config.yaml
num_hidden_layers: 13
hidden_size: 704
num_attention_heads: 11
num_key_value_heads: 11
head_dim: 64
intermediate_size: 2816
vocab_size: 32000
hidden_act: "gelu"
norm: "layernorm"
norm_place: "pre"
norm_eps: 1e-05
positions: "learned"
qk_norm: false
attn_scale: 0.125
bias: "all"
tie_word_embeddings: true
parallel_block: false
init: "orth"
init_std_qkv: 0.0217
init_std_o: 0.00426
init_std_up: 0.0217
init_std_down: 0.00426
optimizer: "muon"
learning_rate: 0.0105
beta1: 0.95
weight_decay: 0.016
lr_head: 0.00782
max_grad_norm: 0.5
warmup_steps: 200
schedule: "wsd"
decay_fraction: 0.877
decay_shape: "linear"
final_lr_fraction: 0.05
batch_tokens: 262144
max_seq_len: 1024
doc_mask: true
train_tokens: 1542000000
max_steps: 5883
dataset: "wikipedia_en"
MLP neurons of a small language model. Each row is named by its layer, matrix (down: output weights) and neuron, and shows model dimensions 234-468. Each number is 500 + 25 x the weight over its row's rms, rounded and kept within 0 to 999. Numbers have three digits each.
A block is one neuron, or neurons of one layer that tend to fire together. Before each block is what it responds to, as a language model described it from the Wikipedia text at the highest values.

Description: Standalone space token. A lone space token split off before the next word, usually a rare word (lei, morgue, smattering) or an empty table cell after a pipe.
L10.down517:497562486506523483442465477556529516462479447537506489481471514505520505534529515521487515487532506478509471460547487518520482483457504481502488487508540553513509500523520515490483518565476502502453476484523504501571484460533464495491470478466383495511468479530499491496483439501534455461521508495515567480478510469483507520524527478519506498513503508491494511532491458446543508476460477469437479483509534510480509520507540501505518538498507501449540480467529512489590488525529494472468511497545501533492477489521516537490572496484498477509492482527493483499481498470502484494463479467429487485521470514501513487492527464530505488508540524478493507536498499512544457482532489514529509483513533472512476482
L10.down1103:548460489507514536465506505475507445546499501494489498497542491502527480498490539519479505457510487488513457495524479515443469461509484498511490528480533502482516516500549496489514502503487469532495498512512494515484511492479497453489531482496458492506486497518455498488501512544506459500527515445496497529521501507498476472463550507506504500477494474503492526519472506513459485476528543523528470487507539465496540496487513482507513508456461517492499470493471500478523505479510499491510457513501527516467500501524529465499496538495522544504518482491517485517490490564510496506476467544474485489529480475487479522481512518535497463496516517504500514468526534506471534462531511435497488511520506490474505547
L10.down2029:559466540517497498503491498499494477486514467484508473487522507476470500474487500491488495521496450512442470468509513486481489506500503506444527469486500503484500494536481466456501480483479488540488527515489499460502515500497495535489495515540399493457476509480531493507536468450466511521524470519491496455428515468494534493555569519491487506524489530544498458535491463492469508524553495523468492532492474482516482491528525484518508471470509516495492518507460541492557523474481474482497502483518527504504507526528505488481516516464500542478498524554503498474523541526524526496493492486456506504519475476488505546549508467495474540520467470467476473508506488460555486506499443505512483475498509522495492508
L10.down2640:506512473508489486483501514542472486467517505523512502518492467531512475510520516465487458460554484549526458498501515502490494517495538474499500503477511493491480516545547496511476500489509462486486504492498470519466483464482518511503497518508469541470476516519465513513479520506467483505521527500464467516512485484512493475476520506513500480533451510507509490451481543514448550488512516473434489501489514487492493483525512496502515516480523498457472500491458483509478544492507554515470505514522531526503500505536497516486473517529458505512492498513509507502487503525533501493462509494512528501501495498485491488538484520530486495501496527521515527485492513483506447562477443527548512490508493524466483497

Description: Mid-word "s" fragments. Word-internal subword pieces, especially a lone "s" or "es/ed", inside split names and rare words (Confe-s-sions, co-s-play, Co-s-grove), plus table pipes.
L10.down286:532482479541518511477439471501535459488470534486475455523523483532476480558486501481518498514482509550507521472488496458471499536495490514526494445505513496495488458495477482496473477491473549489476525507516507518509477484491487463489418478532496449527484530523541487506565495471517515510462526477477490451468487500523495509453500506506505503526518476509487472504491486484497496526541503480469500496468473455495541496495485544525516476495479502460522493492499501536534469537523457499456488540469525505459497476475503467549489513508460483498515566467515502520532531559510499543501496532486512506495459497538522495557471509515511508523480524518555503517531522552527494502500532462454502490486486473524503510
L10.down2252:512447496480514544507500498449469491503494528484466539527482492477496500491537517517522493491479496516560502489509449469494469496482462516490496518499466513528440561494457542493476507487529531490489485516526500479566450473518529520481517541519481495516503483519482539488481487525526465511475504494502528518493572482529497559502515489430501561430467529479501484484492507465506535504497471465542499468490549494479512540491506555521494475486513498480519525506511532500487511520537487526519497502493533480464495497500496495511472537529494501420531538503533565505521481527524487502454524540536514470481488469449518506502536508484532471464453537508504480499493482526519469491496541489474509524486490488490476495
L10.down2274:485508467482502486479515499505493517509533523482488441491499527498480481502553524580472475509471543482512485532470509520490529490494504534527492515519476526596464485505490490510498504471519467548508500510489512476504519464510557492494516543492504458480510527485441497445508521473538499516517537496508515516492536491499523495519526489513527536536491537459478468536485490484449499502507504489497504450500498477531461533507501525549464488490488509490493506524476539538532497550538489527475519503529466484519517500527463510460482494506501478509536463470514545489435542496468474502501480495454481524519525482524479490493486498494483508506519491510521517476476500484467500484503484515499498537539519492476499513
L10.down2758:443533476508487482531477503541551509489458512537481444522513522486467509482546541460480487508493493532489463432513481449496523488492500483509502517535510501525526542516524476497506463507500496524483523514532492522453512499473454492513558555473510501466492502501511455545505530500518504501544543469489531493441509481482492479508463483515531477501502452461492459506520502511502533511520486530545502500574480467478523558516507492477514477494519512490503492517495516480498498460438509502504472548481476464475488519495526533504494534536531459502516537522491480500450503499442475553472529516462483454507517477516466501503512503497520549538494488502488505506499489526494500516482494502490482461518512463472505498

Description: Word-internal continuation pieces. Second token of a multi-piece word or name following an initial letter piece, such as the period in middle initials (Jacob L., J. D.), lin in inclination, aud in caudal.
L5.down676:506463477504496484482471538479495498487423530535516492500520473501506527487468449506504503474497487518516481547496509532512511489541502517508468530502472508473448482457493492487494500485506467468521524524555530464503492475539468530511435489496468531521507527497516516496491496479501460500510496469509506525481483466538524514509479493476500487503544517511468514512494464519494492533523495525509489520488541553466534466508494467502483535499499466508558519496522529535528459484551471447498487514483484533471510500520512517517521499479493498522525553478514458526519475502546502474463485508511496484491495447478516493503522477505504488513489504500517491499454483517471544526495524515477507497515530498456510493
L5.down788:524492518503527472475462525496511456438477482474492511458493509472503498512499533482517497526507512516508525503490524550523507453533522511496504474520466485464503488478469512465503472500491482506505510486495516490531538475497486498503496499473519504490513430500462519505473493504506522512568477494503520480505473512502523550527460519476503535473471467487494514480475533486509511525490524480580479467490459463506531518486486490518547508451512490492521500510472469514521522496481530494493511511537492522521493514516487467479484487498500473502515499506507449521498458511532487493529530554517474520481477483526516503523498489465479479483500469487496529456520545497463504490518542465508511493549505509508505493
L5.down884:514499504538479463480493451480529530535459482533478464465540518486456498544473480502565545487536512527461509497449504506480457465486536518484500488486474461507468484461490477469473521501509471472541527441472501501457521457444456521497487496530471512506518538441510515472480516535538497543535492550513480514479570502519495449504543518510434477491521539488491531459504476513545481512552505517486492467503507478528451529500489471498502504527478495512516517497470469480543476477443476555499500488543514499466461531481458488475515483454495538489498471492508460490503529483524464458529512464508514526498475487493509501468504482529489507550534540492459493521498487477508516522477509501500473534458483471497490527
L5.down1151:529518536534539525539513481496481437516468514479503468488489481538505527532464487460510522495484502509496488493471469530495475506491467529523496519490512507500475511530501487498542496525496511503552499521478471515536490492509493530476529472509487545539512481505527520489481522536558508519498528520540510482492454464494484485482474491510484498486530476470504526530493473512497544480489504515526543460493519485512491541497480506478472528457467489476535513483470477544470479500517499506561453498497472503495462490462470534515475518522517488511531472518501561493506513502516498483512497512501473529488511499488512481472528479486554522515536540528527480524492526484464512505510535542493490531574517508497465510
L5.down1365:515471506492480484482446523461458506543519456454514492498507499498494540536499508534409500520495459552500506530468534495509481522538526500523482493518492510513504505533506500511511475491508498500524506476531537508474485513505506495459568447504481448507472514512489540472471504475463512530536525521488530531508473514506487485516510513499500514516487513509501505522500528508485482469455491510487531553501473512484472548536476455495471498506488499502509486486491484521496484550462492487471501461520530490510486468481515471483545497456552472484498496508508475487527513490505479543551539483536504505462476492502543487496504504489490500483489521524471470480489504469486470514474504523502504470516468504469516478
L5.down1395:476531513534500471474481500480478486507527492525475483505507485544507509540504518466481477502498500516530509503493507438534487495485494502485532500504492513474455481500507504470509509511525488506518518485514487538496493474529510491501530517506522501496507473497493480539478425507473512532555510467492479509473467494455507557492469507499487493497497521573480491482463527502526472462533518510561470494489563499490448543461487551469505468519497498518514534461517513521503513513507545471456451529522518507475504499485507486464425520468501469490515536445506487489501538474523473538478485520524477492481542467484493470470508470472520473493510538463478477524523491482529495510532451484507481520521546494530517512
L5.down1470:507434486496500497507527544523478504495474455504495452538498470518529492514510481524507532509480505481473493509495509528497493489501490515478507489458512466518551486523515499510495509473495485494524521506482494535463504516529522500469475561499533481488536522501453491469523486509482503521549518488490489479487505457518495464512503499507474528470562499515520448493518486472481490524527462473533474551515486524493532542526508448509467446492500473525479496528461458522562478489520501522457464516458526472510514499464512496543499498518474491468511520459505530514492471490480494510458488446478520486495471534503478497512469487524490484512525552500515471529503528511509490547507489503483546483507534534542533478
L5.down1655:514483460504496510499512491513467499478504478498511484493482500479527468510555496515506503557501524568452493494520496521477472500446513488518555519487537518513526524497509492483532502503488481462466497452474495516537519527488483517491511521454520443497489504499512511437536534517490515537513523499492513525468473511500474503496543545518513475480535435488537519513516511517545525441471538464521495505497514509476520493498499517508493486504465509469515550485511477542482500502462511494531480477483472551493501516487521461533519485482500518498474497522511464473522467553530508502513471480506462471501487511537523502487459483499522505477473453507502494475499522454472482491506483486516496503512517491522468495
L5.down1877:484471479535523484526445492509506452462475506500502542544472505514551464488478462473496497501478486544529528546498478485499489474471490521501473518561462480498445510470484530524480502492509516501512529556524514470535512502514468466463484508495538500475522499546546470489507572503491492513518491504556473540522490539525527517449464497507530470517504482524441462478505487482514435496510500488465529491511528471503504448482502491500462544524495469515534513499472484542476505485502478472494458521495490534485492508498499507507491508504440523535469485507518513477512506534506482489416492518496476470550521476471523479516468486531505512506485509518511495497501523487531490527472496512480524544480507485456521519
L5.down1957:492538482505521508465493448492488493573531456490551506484512476537478526508563507462475504524519516466473502498510520534465492541529531533495547517471498527471468485517524526493503497543497483540482522480496539472508492483514497501480511526477484518516530508479509482485445512527470478449488479498497543500496549497500511504507473482550477503499535507475492487462447563539521475503450522534506489489535538490490527516521523527527529541515489498512469476481506481483464514511473473449490463506514467457563463461506516480528484475469508476491539488478519512492473511480508513477481501453484488454502517503530484435464486485505487495574507516510496442499511494515499535531512510488489474479514529452516516492
L5.down2179:525514476460529510541504461479452477514495482484512534516494475461552525539498525496476491521506419543520513506526494511494504489543521540488509487471523468511527483512486449514523523532474508527495491475516506505472491506484494494501522479464485473510497481525526526519513489527491490461513505454511513485488488489500507501551489540455481511552479485480462505488520481476508477445474474504540461499527470498494505532487486527459499535501480491499515511446485466526504563533489476497506482519509507507513500475514492512497498481489432486525507509499468562526505516500539510530456494517469540506507525488521503511537512500491490547474494510510507462501491512507512479525546493482486501477532461504494460511
L5.down2335:498500489508449497530509457482514502504479538472508509522527477466573478525500513545495567517489509541497493476480486515487468524494494533523552459500490417509492497499474504525495500523517514523509500496484496471569516484518533486518507501499459516494482444523533510549511513454463493488497494518536532533499526534460527464503510508536498505517521524453491545512491542504510477528476503515512488483480511517482532512475519470467500504517540555508504505450525518494506495512486507464513496508523483478519489509501490483491520538466473473469465477496486471509505547506507484511495495487518488543508474486460490485532522513504474533482458471481497501528486495533450500519537542483499476495497502506530475497
L5.down2492:498543473468554522521518502497483493490510518498483487462500534515510519508484478480492494482514482497482453477517471511460524471476525517509484475491481502482513524522536465482474470478513522478538503483516505492490499456508493526470527515464501519492456498489487528529471478546483543455521462519459500488487519510471506566502470505523506504544476524536547469473540543498519540489505506509538473521532561528463479501460508499474486585545484483503524500455523492549478454478488490539512500497507525535466479454516501464469499533522517520490487526535442475496488480471471486505520515484475573483476470520515481510480517518483502497500510473481498479464471505490492482527516513510492485497483551423523520509
L5.down2512:514507534519541515496478480491494478524477503541506476501537532506517483490503513483520514516487498507539502501510474499469467490494503504471473535505519527513524522467495484503523495505508500486534496432454480490504531533506453487502504518477453491496468497502501516458490471517543537478520514501528494537440505471489470499537452528497486476533497525479498551476462514510532483491521456521538494540493474479457500504475502493503519518476537493502531481571477487537531473505467479479483468543503465545478525486490522489507532522480510520534498446469495527469503516486503526498528487492476500534488486453492508443476485499540519484525513518523502507515516529527487492491486450501528483504461483451445489501
L5.down2587:440493490490476500483447522504531480481491520470500489450520511490509523483473496492494513516532531557528452521494520525520494531525486529529533451518491489465479478469517477494494521539480488508479504514497509531540480472457480509490524494454482530476480534471520472475498469519535496482514489525507521495483495504485474527492478494473492507511486541497455527475519492522478549499533541495499527536500496483517515483508515467519512520547496438503529560476479495496510481517513514503522468507548482511489512509538488468518485539514515507469511526526498472510500498520486500488529453514489508548508493528502512521438481516477512511513467498513485484509511505469465456485533531495446519544538517502504523519
L5.down2692:512495487531495507533530469500539464480505512512480453531489497514513527549511462514469493495506466468481493488485501505538497506485514470463527503513521530489498528476462485467527447474479475507465526462459469519473532493482501497533515515543478492507513533472469510479540539504543525489507475541502490499509501472521533509533453467492458497467490520491543520533468424510560500461518534485482504497491512506557494492493508533500500491529498490491482500525413533476490497449511534521489454511517519473490496501478501478484509479499452516470512504488501464513506489495533500493574454518533526473506488517472528464494441536456472476471470519480470517513501498534498490535525465501486534519458505535444504531

Description: Compound first halves. The hyphen or first part of a compound word or phrase, as in long-awaited, micro|biologist, night|mare and high school.
L4.down1068:504473457540468515501439523471502498482491538494513501507483436438507498482456517503476513523496509525481475522471483535480489527457517519506483540469491507478472495508496503474513499505520456568505504532493500515505500525522518511490469428509471514468480481505527475510518486496492486472494482478517462498494528517518509496500507488502509513484516471519478520488536498487480493510489550486542517513501501456512472470515493532490499508524494511492472509497496494480481496492553520429469512471508512497452545433521502559476495464486512515526478502476563452482509494509531545505509508491514509461504464532519485491501481500525485489487466496486522537487459475504457499496521497543481514514509475564539493499

Description: Noun after modifier adjective. First token of a head noun that directly follows a descriptive adjective or modifier, e.g. financial crises, physical harm, magnetic susceptibility, civil war.
L5.down103:481491461507481515483496518489526451511498539442495452478532550473498491514472518479525524501500490515459534490538565452457502519487528544466476503512529501517508497508498494548458499532510460523475543498475561488517499488476496494519503489501468508442514486472489495506523502556504504518530542548466488495502514476449464523518528487501516541486501501528497520544511478508484550477523467537511483500494480485468494458489495436518511500495518461488474490505465500486490461516524508472554479508514493484463472559539504552514467509486488515510505482496487534488499504505512480489447470488525505528504530516521500494538506500476502476500473486506474494516479486488461490523499489510459526436502544528505506469
L5.down113:484514519518571447502521541509524474502480502510478518514514483462548557526484499491529493520507467479509451514451540475504557465455466571530484526491543491526486479524516506499484508489509499489543542492501515513517522505503528504505518521482460486465509515485555470519488506526518492555528479598502535487498488527464515507459509513485497481518511506531490501541489520529536494482516488492565509486492530548425515428488516500517465503481499495515537511519504512453522472533473465476535458521465507496559513514508479522522522465509507520483502522486477506478460533503512480517490483482529481537470539495441483491518484472472497493478539468504498466540520496512507498513476486504511525442474511520506475487
L5.down176:515443488508541547476477471516490501494455481530501465540485526487469468504470534493490470492506495557521504447563502507525542530508496505480507482451478484488517489470507470530490474477506508488525565536442515506539491515514508498519492514508498484461472471480471525534501470492499498474477503516476487473478486508504492459506522480470472479513493478477477503550496522495471496533504498475442462511498515554483508469504450460478483446465527506493508468486521481499526508480501499528458513534487454479502485497529493494513518486540505474522536529469521512548553521497520524502523515517476562464515502485510429493513494493539509509504550449506505500499485507460491511502522463533566532503523546503474458559
L5.down257:547455510479575499479491508497510505493485518515511490527504523464491499533509522505530483511512497450511489477498504502507529432466494481467495511487493443513505538500491475497531511515502533515497508521511464512507454488504476498507509560491500522531470529457485504490508468538532543448492511474486536543477543548485526520495510519445527485512493510508479452497521519515532538494517473475455509504501511527497531533514461488527531495463490499529492514498501500487570481490519489490480490473492481488488482526478498493471490545514535487446520479480501553525492519494503495467507496497446537500534557499498495495514508503489494553486499532515517532469482489466545523462507459527511483544503523470503470516
L5.down465:542532507503506507494488504490512502500477529521499475488522467497514494527500483506478535503544468482562486535502525499464483530501460526471513496495527516491444511498509470558465481468476472500500547505494539516483485485498526518499520474496470486505495498482546531491483490550494516522497521528511512483509500540500465489464500466508464505531556474545521524482482503512516514516526506494475482458518438557508486498493516436466485529487468532483500499518486468496515453499484487535483488480509481491511503482497532531525489503506451499505496516529460454511529530509536484509511500481460463507533515492501486463433521496524508494499505464520494506499503521513508495487447537540477476508479538550469456458
L5.down509:531512488540509502492520476524494512494434489479498504527483495487509458514496471482518509460472486484510521546521495579483505491510484454514475488532473484473477483491474504516462506433526506524550519491503528460506513508487497481547477468491480498509514505482523518509504533538487503563517533491544483493497513506508518490503526507496486489498552480480493438467470501516512540486473490438553475461522487528483483445497498506459502505529489503539487513543478531512539502497517503509489527486526484481505511471499509499518482518529537462486518471534510519504468451521502511471473465507515509515470476489491482474517514491551492504538525465533494484495517490551520535508472523494468560509540525557497498450
L5.down1078:499518497508565465503436541475514505491434490527516425476504461487513539515491514477545484518516507468490485500514495469489484474474495512547501508515479491480503511536528507519488519465529494511496526466487474504542507538464445489477484506471465488474513535469491509468523511497546458493551481454528470481477517527510480546483430487477453539473505482490490474463477493524478491485531489524531518506464489513498514483547529507480484505516527446475511492530505471504496566532517509475462494507540477530508539481473491522522475494519496530511478504510474506515522508442511500473494508510493453518502526487491481478510492496467481527498505506499479516492499509524514516500490496482511527556458506517482489485
L5.down1301:487504487528522484513442501494496534445464514470548562492490487489484468495477500491528532505474510537522526551475493469503511497526498506488471485498458499554469486528494507512520505483511511504513491499510534518542523500453517542543472450485496492471479451502505522496550525503498514510496506493510478508506474495545523498487504502495496441448505503504514494527480502484515479541483461517492500491515453483472506485555510491496540498495467510467478515449509516494528511490537483484514507504485478476521514531445492539529514476525507511478478514508535507514505489540519527501492526516464533532533486462495533472532463462523500465495538502525508507489475491526470503525509475491494544447550519531525490464
L5.down1570:473540540487523485498462531488516460453483512472516523490499494508476528554459495516522482504518517572493468501520465517525494516484528527529508488543498497482450495493471534524506488468473465502515494452543535491508496504533478517492461491460464513491512555470499458537494522512491523500507538515495519509472504490520486489493491488482495492515520512493460472487523473484507517471511493478488503539530526482517490516526537473517496465507493455484534488492477491537527500522534530490478529533498461516547531468515473499474476438519487506525525501525478487494491517490544533471509487478486502465511508512533505450500507508517495483520502503489479512504486505511510496532511482522498530498523489520496503487
L5.down1936:523532532480513528512439491487471496475478492455482475511495503491501452515469476527467525483484518493525484530515480486497470451545526526517482495501508485466508475575548500509519481482458514507524478509535485460543463504472520558498518516487483521466483498530477495489463512518488503539517515534486462523539543496484498482529504497517482495496511517500535555515458516530522463497479555527510549489481505476484490493501450493549531545535499522504511503477470537480559475464539511536504506464503503522506512504480480494456488498484527509522516531511487515536514491520491456443501541509501457468501485483498511496506523501514502473536481497491445534489484526481472506505522518516522493545503469497516541510
L5.down1982:545472552486523495434493518486513485487499520512471511455516510515497527487487466491516532534482500475505487483476493520498505483473501504505461502485521498495501511516506500445474548513470520505511507522464498547498491495483475503495517493490465491470492519503497491533492547516496455493494521480518477478520443461534484479554475483491507513509512534495477498451482532526518501494520456477448461513473453544494476492496510435546500478425508507540475499524477478533498523493539460551453529503496508515511482551515505451508524511512540525501542489478551540508529479537527485505495512471491493513487527481517528491476521485526513483529477488497478514495548512516479506501473516518535526510534502472486469487
L5.down2221:515542542502503470496490506485503504478460482438518523467477548476482540484528513473509502471486500484494530464563464482494464493484481511525513518528467496483436528484489470505532494526487499512500507473480464508481471529464482503449480459518477493459538517513535476486497480488487504508482514538520469457529473506509479544448469497460490465514490505479515502484511471480514527495440529453484475444471500547500490484498527531516493517472524547487468512505490515541490523455526485521495495454543511482485539477510527508491521514493563467499505542539481484491466526488499481468504493470506481492490514505535490487491535487445512546492500479504504502475505529496511497548489470492480509493501504502513499506
L5.down2437:517502509530540476477533489483482464488487493471469527540503479473497466512542480499493487491488481498515471532503474470492514484476477563495535522489500489503514505503548488520518473531526458531516528500483480522534518477490481512499514524542516470471525512501526527458502544440535476531475534498527483514512451511496497487514538469483486486464525500526510521524500518523456509477517483466591502506506494534518496472504505483464548508481490471461500484533539445527447487505480516486536478498489495435492524508515538474518504547489538528481473519500461528483529448506492476494506500506510521503502502463461514494493460498527534479532490508527515513511522512496534475486463516486489525471504509566521451484
L5.down2438:497523489474517482504492491493493517465450475501512488523508444477495489526484505502534511500496497550462492517535525515501484555505500471482504501556448466514519509482484526570497512493495492499481512513497511509477447464516459523554494511507482457506490480537516500495481453459497510523489523541495495490458516491523495512518492498518467536508474506509477509489518524508487476521506487448490506469503499498514483519507488512459482496503517512493502503475464517493557486509470470548499509497480511486515493475481538525494525496511477506502476473524496474492503484500523486515535463464546498500474517480535521522493520463509518540523469512474466514499504550511504461544501507502492504494518507481511510490
L5.down2485:520522519545544512509482509520486501507508572504493484513475420469512506523519502487511499469480515481512467519488492516487512449477508563537501545481504513506485524476533484490485502479478528525581563520485480500510502523509492522442492531529502461486540502508540495498526540541511528486531496505511470528509498515525502475454481445490498509492535501487487468503506500541493546482502489522557525535508490536505453472473479462502520519485476457511543489536498450495535455501509481471507490492453486487502519497519509532512462520486546529505502524493444489507466446540501447481544486490504510508496497478486516487491483423553519443505491508497524499484540488525537511502475536506485499459520492532515441479
L5.down2693:496524480521502501515487487496517494494437504438500485486524478510500552543521505490502511468456480523496509557507496502506523481495528542524476492528504507512490515479488500503516515511527571481491506521549448479506505468537496495506500510514499495517509487475508507503539448488485526527510481492504517488498533515512425498493493460504478434474507509514485497494479462484508523542525479465525515453513525495495507475519478515551564464495520441505503534529488508516553515524534477478488500493439484504521514529508499501481495514500553494495526476507518492523487485539555532453477506498479504494463489488499447457524516540498466508510490534511478539510538545528495526494499561507513520492518494518486510496

Description: Mid-word pieces in names. Word pieces inside unfamiliar proper names and terms (G-h-ica, Cesar-e, Rožič Vr-h), plus abbreviation periods (St., Vol., Mrs.) and table pipes.
L4.down1698:513485515525487502506486485473517532494506486470497484504481477519502496512472458487514493504488479489484487536465456502533482507478452494490497539539518518474496500494549508551461521505499472497467515474470543513465492473440463450512470524489474487525467530501492509517513493517559480468532512509525463482502508444528444464485500473485530510463495492480507507492482469501521524520534491523537483516513516458547487514511504542504494481517486500540480489521519507471543486522487484533459490524505488492529491528498512504462521474496476477500495480540464509440502498476499522472512486506476501549533514523551504513482486575506477526511539536499487497509510516511520484546489476532500480492498498523458504523